Weights of a small transformer language model.
Size: MLP 1536 SiLU, vocabulary 2048, 15.9M parameters.
Architecture: learned positions, untied embeddings, attention and MLP in parallel.
MLP neurons of a small language model. Each row is named by its layer, matrix (up: input weights) and neuron, and shows model dimensions 128-319. Each number is 128 + 32 x the weight over its row's rms, rounded and kept within 0 to 255. Numbers have three digits each.
Before each neuron's rows, "fires on" lists the tokens most often at its 100 highest values on Wikipedia text that the model never trained on; "fires in" lists the words (lower case) most often at its 100 highest values on Wikipedia text that the model never trained on.

fires on: " profess", " marri", "nal", " However", " did", " within"
fires in: "however", "professional", "married", "did", "within", "journal"
L2.up1395:131135105108131136089109116121077101164151099153107084097143166145185125143106152120129146132181134089113140062118153103098113096121100206118176098140081149154134124167126096142136170089078092150172110140174148061166161177149086145157144131061185072150175119215123129100099161148113133110122077146146151134101148144255097166026135174078133133132074116103139099155117101114100109119092121161113152164227144139106158172135095165132154158131099172100127151150085139136102126172130128099158103164144196122135152124168136127167064121128156193154099169166130202105150089140117112116

fires on: " including", "cept", "aced", " early", "lev"
fires in: "including", "early", "replaced", "placed", "interceptor", "concept"
L2.up412:108135144119141181153105164133113121162148151134145093096129152121117129129141123156121102124159089122147127167142125149139141067146093196188084128137161175093074114155152138172180129121096113111132148174139135168121126092138151150111105154146166141132173120158126113175112187117152160118137133127075125178128143116105145148087135113139156103114195133133106116147140181162146045094086183152128173110073178153172123128147095150099073146141186093101178131107136132112149119153127086158139178106155127106085156089134165105163244121182120105126115105137090065129116084125180113207

fires on: " so", " down", "ced", " left", " mark"
fires in: "so", "left", "included", "down", "home", "soil"
L2.up1021:127130148056157085110117105116087148098105153137128106076106149137152076139122141141148185096193065162058145122115103122113128141161137142130144114188093149111083142135140140084111202100131132136121106156129136123185143101113106155130156139068124025067094129183130145163117141150120173116147135150190164104148123139235107104076116165136116102162125127120141103109060089090091180085120060132082119164155124134130150112073108190154220144156069141116129138118083213135164137146160125083143154148170159122134152138118120127108093156087149147128131110108137158126120099130158127111

fires on: " but", " med", "rib", "ming", "ounc", " mi"
fires in: "but", "media", "distribution", "mi", "median", "programming"
L2.up417:045148148242101156068107147115122142102095117135105105104137160107130080140077143125117193101158127141185083149164106120150135134080182255120103097149085124110148101128150115107138137101077104105144119143163091147131112105181087185102128128098069110065074162116080126099093142086123155174163113120080172095149128169151108127139117049112104092106088140137131151146136122120112167113124095156107121085128180141154121087207124189171150161124077110174129116188098131196132111127153154158134170098126113111150127118079167082164157134094137097140120087113120159129147151141115133118

fires on: "vel", "levision", "duc", " oper", "ociation", "work"
fires in: "television", "association", "level", "karvelas", "producer", "operations"
L2.up942:166128168134142132204069110097127132175103121149132167160174145068136158090115126135084154080149182114088103145129165142162182121128128030113148125138159126076116081111091165160113082111121159138133111162142106133120136053098130104102120107152137131084154114176133147179123169108189131159150171177129146093110133102093189141154123129129142153079149166128093216135140131182103138111156077171093117088035202143112120161122215116097072167164167089205106137125079163064181161080221136109132143105140083141120151146131166141122155176136132105128141147059100123136155114148154089143

fires on: "ision", "levision", " success", "attle", "cast", "oad"
fires in: "television", "battle", "decision", "success", "villages"
L2.up380:101127143161156128130162110127165094124133142152135190130114129071114179110132143206122086125074151125080113154120143166115100135108111130115147104150171119077139106100148133141075098095108136117110136137097116148064137093100169105121124139156145098100118153255094144149110163127123136195170154132068158106141126068132099118193127096146154161140174166176089099120144146123142101161133089161143108023060098113141155139199153131140112127137128097159121139094085092040129155151196064133141087086136075102133118144076094170107054159096124118103176110067117093150119157118101125148

fires on: "elf", " us", " due", " included", "ves", " San"
fires in: "due", "himself", "itself", "included", "self", "using"
L2.up1227:089119151012142135091086124169152127134142108155163108159138141166110132112129125105136119190180100090112168130107085140115075117153124116132151084106066154165109158127127174055167152152114144108169119135140083102166215091125137173132152157137094123090119160167113124155104126124068183160138189139182146097144139117238102056119122104171136099134124089127095137065080074157097144096114116114122114152124143146107186099004032158127158120094106157129135098153132100061184131156165086131131192163121102142156144125110110106128091140141070065118118118152107159145169094139120130153

fires on: " known", "levision", "ird", "ph", "-s"
fires in: "known", "television", "such", "married", "third", "villages"
L2.up283:128135098059125167133103132139112137111137134149159145119130105139161190131140129129131097188067077134058139140121097132134101150137149136122085158124139120112183128085132076106102126173187125174128127132143134119092158114132191141151138133016161087147140115108097096115086077133082133136153119082121130137064141090101116114113136093095119118086111166162148144132176122159131177143202094121073073115139168091136141076149153124131167105153159070157156104120118106101196134148158092144128036118135124119119117144125053148079042121115147116106114131114120087115098161092102152140

fires on: "ier", "adu", " including", " include"
fires in: "including", "include", "tier", "graduated", "xavier"
L2.up1344:178126134088136174192105105096118149129136127130120159161140114103126137150145126092126151069117157109149113080114149151113146131088123103083183125134138143152166087118076107171111149108134117215099141087094123138129140062139092082126166119136127130153098089084170106089152122206163081159150159157139115113185087119143210173182126160187130195149223092159110102142117141079083146116133157150168107122148140137102078254107203103123109164137162079158095137078160171128142143137130124096115152103151171162137106117160127143111164092116138198164155113079095108113142115128114145147

fires on: " med", " tri", " led", "ording", " late", " medal"
fires in: "led", "according", "late", "media", "trial", "due"
L2.up1323:109149130111185130098116168160113116109165174087166145087148159164143122127159146176123122052100130112182141165143115146142112132141110135146100126160146132103093088127178123105114099125139155051135112155153141161111163142123155152102150146133133109101188110207111112150065184092075221158170123127123148120087130109125124111108139109130106056123133193090142126098140113119122143110068096180161132083118125146142165054206123111164162131161148068142132159136091150084172116179150092147121129101156094088110134149103091111126091157111179084089146104039146114145081150129140099111

fires on: "ography", " life", "aving", " being", " art"
fires in: "life", "being", "having", "biography", "leaving", "museum"
L2.up774:126164140145143125167102106142163156171114148140149174177112098105112159160172130138135120175076156140129124131154107156145111129117154109069089122088146119121134151086104139130117141136212114145103162087068126183167153086108142090116116111144065120138074175091132130113131091105164152155132194129102130115141111079119152127219121101170127134141151169191155137092148167088190132187143176090139131071124102078204060141158158072104117130114116061143103088117159091079167108117145139158142116117136087120111117163119135176142013170135137102098141107111064100123139224083154146126

fires on: "adium", " born", " ship", " report", " game", "gr"
fires in: "stadium", "born", "game", "ship", "report", "reporting"
L2.up347:131110169191137137182121109075145159179115113121143151134131160065095110134131126120113127092173105121124097153132152122109194138096114206076150137113141120155111098147113128172094132083093103153133152125165183126124114084168114109127095122122148171151085115128172096086158128136144081143156057149139111122175096146125189155121123113131149163113188124130101107141119160111088116057121084158093118135149135161176093210132203110141086128144156069153128158137128134120128141142118137136137186084144160124138109122094179123106139111083155155149103110136115092116139109107112126126

fires on: " him", " San", " them", "ces", " gen", "iving"
fires in: "san", "him", "them", "himself", "television", "described"
L2.up884:086128114151133138121121123106187144243079101166151240186129127123099132123134155123118126096110165126151108125134119130135164110105149180122122083156089126120192066155106176117143140098140075154148157178113142108113143079134125158140124127097100121190053183168130160086150090117109106160151123120093161101098135090220142085093140074152199145088144132138157203115135168154122140110180093135145083133093141091136125154160118188091139181139117151186094107137123147060167165120162129164158097112103158119126107139152202209084137162124098101102073115129108183113125173118125163127

fires on: " or", " well", "of", " cl", "j"
fires in: "or", "well", "of"
L2.up710:124122107127119142111115118143166123098097114128159098148185111151154125090088120117145136154139113120059112133142091140150108117120132176159107111116145128122149127102142122093117111194204105113133115114139104114162144131096167151112130154209103102108098166051099113208125128142079139100098190124166107118082118129092214152109139113176121164098074169080156165125138113160121152142134116147103153166114175149036167098123039145118139087128122191101137156125133138181152120150165107130153112153114105158137131120157131056081050180092112175117177167140125114097094131149121134111

fires on: " new", " same", "ature", " stand", " election", "ness"
fires in: "same", "new", "election", "standard", "literature"
L2.up709:131127169136112134203103107101182146121133131073088158169156124138130133133143120109121102116138155076063135139116143135140131115161104131101168184172142116153116163105102145112125101149167145123134147111164140147126187069132127088108103113121040123148163152104156135106142127189117120201132175141116119158124136106108142142195154140161124174127148129174139117124103135116142222152173142103164102143118143111091139129132185098130012134105118092183154132143143100017140131118197126163109176138126119117139098146106137092093146086071082110132116174121179067133178091163253125154

fires on: "ross", " both", "ft", "ington", "ages", "orth"
fires in: "both", "cross", "across", "wellington", "crossing", "villages"
L2.up702:119111124094150121180159093112161122139074128149159150135150099124128159117095133115117145146151133120116134114113138116097164073076119159092170118171064150158142104157103109114120158156093085200155153136134151092125123185168112122142074123099142121157138170083138125090154119140123098118138153130147133123184121145242165139096123124168150128157108093107114130128103139202138171112164123144120104164109169090095100233050078173104169211144076180128087125092173124124118137130121150089145156123138167178143113114104213191083153128133112168155068173144116153125149103103166163169

fires on: "one", " This", " may", "ect", " based", "act"
fires in: "this", "may", "stone", "mayor", "bone", "based"
L2.up827:083168085173080129131129152102150129107145128131090117121097114152115068137082156116132142160144133128195107082143105111116142107077163131115158063107090131156170099167114140084149167120091132170127117167166132130114056146144098167140163150187123074168221207115088159128095127093167099135123111106057169165090131182168135053098133144116140113147105095171193085177128103130103087162151170118135148162173097096122132111168131173104160153135073211122110138145137121208140153106115114117134147132101188135145149121158175122123200066103108180127114151106139202077128105134134133131

fires on: " Med", " some", " same", " She", " there", "ption"
fires in: "medal", "some", "same", "medical", "there"
L2.up1046:144119151153151122161127125131136109124111104093109129094144156120123125100106135129128121054131168141175135135131145121116133125107109206169123077065088146135096073124124155145098138132050176117126130101131159143084129162139125129122115138147084159106181060154149150126125176096107183121129158159083116148173115095110111120152129111144138051135206156136115089091131129090163136094066170082191154069126123165087053132255127103113143145139137125166131149109136119129142112139100098114096142101169109118132156124102105124163129149160128142126156121063112095113058095132087082128

fires on: "ther", "oth", "eter", "iginal", "hen"
fires in: "further", "other", "peter", "southern", "both", "brother"
L2.up909:128144123168107123143114131145143102118151109115133100134092109137114175118122103157107139051059090149135135191136128122151118109155079086158110167152146099087099168134136077135120076094060121140109132128109085164068150124103110087114106127174170114088124091159087098166157137057144131130154105129112133173088147115117071182179125122138128144087123106159113096139129137099125158174087105168077158105050105126116164099093126119112046074139155173094162145139124122143165148185195127121160055091129113112126113094118107092171111092142101059133172100135122074150112108132126117160

fires on: " music", " led", " people", "rough", "pt", " world"
fires in: "led", "people", "music", "world", "brought"
L2.up376:117124180123096140103136141093165121118100113140186089119144147147118061121119132139109115115214089095162132131132123125118116101138108163132105041127062159141076157166145137137150144097127148128105130157157138120178135121160132151135117127060111128135152081129138117119126160128082134161157124139130147125178129141160130121113127114099124106147154085138104126101102133150073133048078114138084160175107177159075133127101125149154127144137105140170142125152115121162123120162122107133136223138122151136124159116074188105122209083196115143154110148175124126107099032137180112181

fires on: "levision", "ission", "stru", "istory", "ming", "und"
fires in: "television", "history", "mission", "programming", "reconstruction"
L2.up907:126147134163085175142125142118143099156117120125109206143118127134108126134122142128113134195138165132148150129115108153123130115135144002108127122079130133122174129106119125130143094160066128242109133120156118130120146161119057127123128103173125133115086124177138104130069126127081168198183149127051136070140124106112099065118117118134113109130210165210108113175146138097076097143130135146096112067115116163120107142211234124133079134118142088200152115144107127130139125154132131135117036133120092126126119140135061158098083119147115104107138112086100100098118110151119127219

fires on: " they", " app", " English", " met", "field"
fires in: "they", "appointed", "appeared", "english"
L2.up734:103114091135118114122158095113124169130102112134127073188127112147151107133084113146145164152162122119102115173137098095143150144111158099128101161129093124139187119101127117113104147182071068146126138123124108082117100102161045125107127149122092168132118179017100128102117080153144058146140087106136127085147137189171181122072129085157102161148092062087144157155146117101087111159214106150088126187174137091076124153093087174135203092108126182160125145113128207180114154152079182094139174126122158142073115102131140141097255097076142141137129124125149198120114123109128135150

fires on: " into", "erg", "ected", " late", "oint", "ng"
fires in: "into", "late", "energy", "affected", "point"
L2.up858:126106162146108108201168142158107160139120111080160195134098123156145163136137123159127122118112177136144138119134131139125160135131120133167093171089160133124110080120113135185140122122103112134116102130099157161076076095174095123102170141160187098127140064170091140135091155079147067180124115132092113115135097141099146091114144142109153125150164162079110111147173130108136075133079145185124132115112089140167094139128122098094205089133164103105120161086109143031140157134085100128138146139148150105082136153111127136137123171141121083091115110088072122151096039133188110141

fires on: " For", " known", "levision", " age", "-f", "istory"
fires in: "known", "force", "television", "age", "for", "history"
L2.up755:130116142111127130151131119117201105169111123129175143102163096104107166108100128154100105122095133150093134136138114137137102120111122145121083096154156129081122112091152146160091062149115199064078142132123109105123129165093187102117117098152172110129101154192105120137109147130040177154162180131117115120150177098087151180167116084163132173096152169172133129102186151148118147159125093186127130078046138111105149108183147151132205121154105098197101127125126099093146119143168095112119154099101102131148109134086095173091024195141132114102122165082140109114084122145157117183

fires on: " between", " both", " remain", " became", "ft"
fires in: "between", "both", "became", "remained", "remain"
L2.up779:119126152144123101123171082114106135152057188160133153134178114130178104128083092113137185079190116141112174113126132113102138115126103093193068125138090129135163145109117151174127152127113082094141137132104155113111127181197091118114105137094138197139130162140091132123116079173164154134117145148195123135115125129233193134133113168144159108114128108095164096133165139149132092093159083157069153158136172138041092174092147154132175132171124167136099148091088190151107203154106101105140175109187143140098174105147158099148181174110112071143121225212121178126090079107155133131

fires on: "ade", " known", " such", "ches", "oint", "ordin"
fires in: "known", "such", "point", "brigade", "matches", "trade"
L2.up248:145119143200111129183149107121137164147098138116114153138124099082104156131126111123131122066131139160113123145144166139130197116118113110119145128140169142100160104085089116207108172085128075114103128102104160140108066097146114080077126099158134175141139081059135123129148142158169084077086123130108099116163110127151238132132144117139114153135157157109143119135136178084142119160195166138136174121127121137114085206192161092097066129123199085130088116077119218117092136140116133123120095101148119132070131117123129119163196189106118120143134147086114082107091138126180128067

fires on: " they", "ange", "ject", " Australia", " bec", "field"
fires in: "they", "australia", "change", "project"
L2.up599:098115100065130124129132134119157156086124175157153045108095093137131095112100117078136165101129026127107138081116103095129150150126091156164157073143104127136148176097145112089120159137074084097105140116149086123145119079141125158122131143158108100111147211039125132154133137173150113110121089110206163077141105135186156175143124134170128107137011094094142114111117096172092162142111085174136139180120163094097178112051156166165212113148083160107127158147129158165124099130196138138132094127112156123131136101131127104155173139101130151155186118126146169155126157108165156110

fires on: " It", "ification", " They", "aster", "aced", "ird"
fires in: "it", "they", "qualification", "placed"
L2.up1160:137135097120115153108116135155131131142142149127148125104169103136111058133086139119139125151123164130142134118118137148141122127126158140169141134166156138161163128111144146121189128136175134125153127098089125133139162167118151122155134119166121122182130127119133125151142106095092143146095193132098114181040132116024076075101138110129147140141110142163167148088157114119141176148151213064193137108093158107111096094178115116061139138111134170159135121151152161066130126106121157138132062112100131128141125105160098148092061103130098078095116165187121134107185169144105120090

fires on: " this", "ines", "ording", "ember", "ee", "of"
fires in: "this", "member", "according", "chinese", "recording", "hoof"
L2.up1392:139161174139109171136135146134128106135120088101121123149134166103164133087116094167096153104086155099150122197128096106129104126134079105145133085131105109137093169187137100122122107142087111089139135129172114114086123171123112118102171132165159054128150138163075108102122169109119122150171144145150164170164180129255172125117137139139092167086149136115120087135160114159087161187083149158142131135099132138087132121135137166143127151121135126112128109086122157161136150184143082151124105156139165176164117102171155141166158112149120208132149157110086071106141092123100134121

fires on: "attle", "istory", "itle", "line", "imes", "icip"
fires in: "history", "title", "battle", "times", "participated", "online"
L2.up38:158157138229124118167154121134127124121045134120054214093096171090122150117140109060119104085151149175118126156125148150146136098140141050098122072135193102090140130122135098200121130127153140075141126108076144162119096125123079053080139103196088199101158129138125152134151167116174116061113151151103175115155103115106158126212133133149130142108071173129155140121125156137182121213127148130133135108088108141161085138255192103154112149145141052151110112091108177112113121135099176170112104095133099133085097114126132120164154161124126138109164160137129079120107230149156152071

fires on: " this", "ther", " This", " soc"
fires in: "this", "further"
L2.up749:106133098119158115109165122114139134137090181117138162111131072150061097109118147099162157090197185163114133143147106098148136160110124087160144138131118114096136088062098178126111151162108069114121123157140103114108075132136033115128121106117144121081170145122067160097127076085148124160150153106086127106105091164178101065159150082113158125093112119127135169143151167109111123163148079089153090108111121108134145149105203166119114143153097109191134119148120196145101129157145156087140060069131153120118155140134176173073255152097112103185131141100143145147119148126050095125

fires on: " known", " success", "itle", "ummer", " there", "areer"
fires in: "known", "title", "success", "there", "career", "summer"
L2.up768:111122110183135106056150160156094111110142088135115113144174150155128146100132124168096130135109173146127119165142133126141113124142114144157127176114169112119137140120148110087126085131123162022097121149154087133058113155041170116145097101139133138148152101133151122172143139104093189076122166137077125204068128095050113127142136148104120114142120164137132145093164070123129139131114151126163135113093118113091182057164120100111117127132154143154129137127119075093158138126162115119133043092137062115126161126133079103114000156099127083091161122130115073111146123122112085068

fires on: "cept", " back", " represent", " around", "ican"
fires in: "back", "around", "backing", "interceptor", "concept", "represented"
L2.up11:116094160152121130146149055091144095184168110166111098196159128066121098117134140192125105098167117068145112153151134117161140097155092104167142090144130137172138141133122149135152098141144142054128189155126102111071134071117189109109105104128174077115068172165132205141170159150140142111102153131103141169153170084108147155145115099097161174110142120155137107081126158143122219098142092162146122106086127111184129182098120152127115087110124126165139144131131142091170109167191112152120133099105112126104138132109188153159160162135117158113117138135147174138098103163153121208

fires on: " along", " educ", " than", "eded", "ere", " spec"
fires in: "along", "than", "education", "succeeded", "needed"
L2.up361:157146118128110084152149124127145139112096132142096141112153140088081159115083118104120113056117127170121135094149132089081083084079119101165095138101141148113137106139114102171104125143051164098057118140140151106147099156119104069118120118170138177083111105066116111128148123098115132019167135137111109161182133116055102158161098162144134133095133127100142086134130155131114144119195117105133182136114148173019100174135153139137186075158121136177107135105124131192089076132087110069101169136109137114094138108100093069113137124158136137114141175114140104084104075121111106161

fires on: "nal", " within", " rest", " However", " announced", "ours"
fires in: "within", "however", "announced", "between", "journal"
L2.up1319:113081199123145099193150111099094173138120132131158110169138142133115163121114129113119108063181117100064120135110150115130141148145130095108110144126091132174071131105119133156075117116094135104081137101162137098107156087173122117080113117075127181136096115146131128088129148156114106157133128168190117099202112144255167201162119118131108113131196118071140128105161116114125134095088071191099125133151154128116123188073108111182125093150165103182127137126088137100092148130128118125131142115129128139120154123050116116193191163137151133136120190094135143130149077116158105136

fires on: " also", "ome", "ount", "ision", " child"
fires in: "also", "rome", "child"
L2.up1009:148090149101139113120110102128128082116098127175097112127096105153087095106099131124120172142156146171102137146114157142131138199055124102095172107124119084088112104116133109138124118162072129197167175103104170148118204129128122144163112151149141139095108122199141152120126079065208150156187126146178182149089067114148079106131115121131150150114134110193125123130142140157096059070123117107098119111159113133106068133097182112119207123110098097119140080141124101119157121129150198131111103073133096107165116133082108132098149109108125065144173018142069146119127170118081147162

fires on: " three", " four", "ious", " five", " six", " two"
fires in: "three", "five", "four", "six"
L2.up1477:180076120094120123160111086115149164059170130157159132130068073124092122122142198107115137110164162159131129125121166143155136172086059111103152126149138089143114108052102140130131145169182055139150123121139117160127067109156141153144129123163126094188134136117156109153201100140107116106146159131198153093147117030193149159085095136134087141105113151147199162134174149095151173091141072152158088148119170131165098177064124134053109113163097176079101097115143111128180148128174159121142104094130134170123124142063208127108166183160125096099057110135130115111157071120178134143

fires on: " disc", " being", "aving", " round", "ribut", " She"
fires in: "being", "round", "having", "leaving", "discovery"
L2.up1459:124134140123185134102116104128170144129098148115164189117172139081151188126130108097135139083068169121069105092121152170129084129132162186106075114127150119139131136087130139108141124145214118133142123082072144194139163111132153133133113146139082121186207170082138137131155090125129130158119237146127120132136114114052104112226135068166155125133156152185128183115170110130181150157169133082140105077120150109115125133182212109101107132139099102175105093096172110083144114064126103155129118105102094150137135133073136166116067138127093120152146207123068119123142185121183163091

fires on: " between", "ade", "ington", "line", "lands", "land"
fires in: "between", "brigade", "online", "trade", "wellington"
L2.up239:129122113172151110175169087092102171149086162136113118144140144126158149142109104097133123119158104150054144117131129121130139124155165083096094166130124129117166157129121109127070152138158139113133122107124143133181116125129062100105106124087060184175196145024144158122156104145140092062137112123188149143124079121145219180149121154130105142149142138104166156121149122164172161156200085154081129190180131124053095172163134121163206129159141126132120121121079183113103167054106222090145139141173141176069143127117130137145176164096133093147133194147115141129132116116182142103

fires on: " record", "ace", " France", " French", "adium", "ived"
fires in: "france", "record", "french", "stadium", "recording", "records"
L2.up1138:137138109151164067108085127145099142102149118143092141085129109108101146133104129137144134120072147146150100125119138124117091140104138042105160218159163098192118056135114092097127076117144111166087097145103153118096101169168130162158142148059138125079126100160167116088156111129158155141121100133127086157083118113159090135119168147151100089147079126082110080157152143094139157135190124087141078085186140136092128137124201086151194108132147121109108110061119117140090123091040089180104148095123144121146133148118105086148172179070156110104117188082224146130136168130132123050

fires on: " been", "levision", "iment", "cast", "we", " sl"
fires in: "been", "television", "regiment"
L2.up1107:133131146133149124140104099101185095146099121094110174130169128098102132113135156156141074119144190165080127122134137113148086123127119151084115197093153128111135106083122123141084060116181118090096151141115147148070146112091155107090111145134147091106138147241097126102087133148124139220148173152119098098062109084135143133157120085111121132128173168159192117125173155125121142166132076120136150100068134088102137195152159099113069106153197054199104122096097133091148094126138163179111104093161104107131042142125117146104000159115108096091109163092120057063083157150113117134

fires on: " Division", " became", " la", "und", "ribut"
fires in: "division", "became", "la", "launched", "launch"
L2.up532:141077165081147116103152119119128133111094058160112136194180079121134128135120119118131163220107204135084111177127109128140101177095144075134116195109087082163143100132118139106109093143116129145148154144128146101103123150182123159131135132057130112140009131115124156104140094129183133152162138135172112103120146149128113165135114060137129148125132102117107192124176129168101193117196098118104075125159144115129188120106178147149163130128129144172116082101123087134151126059146146134113073151098117148153103136129147156148086135136134123155123127187147152118173178120103135134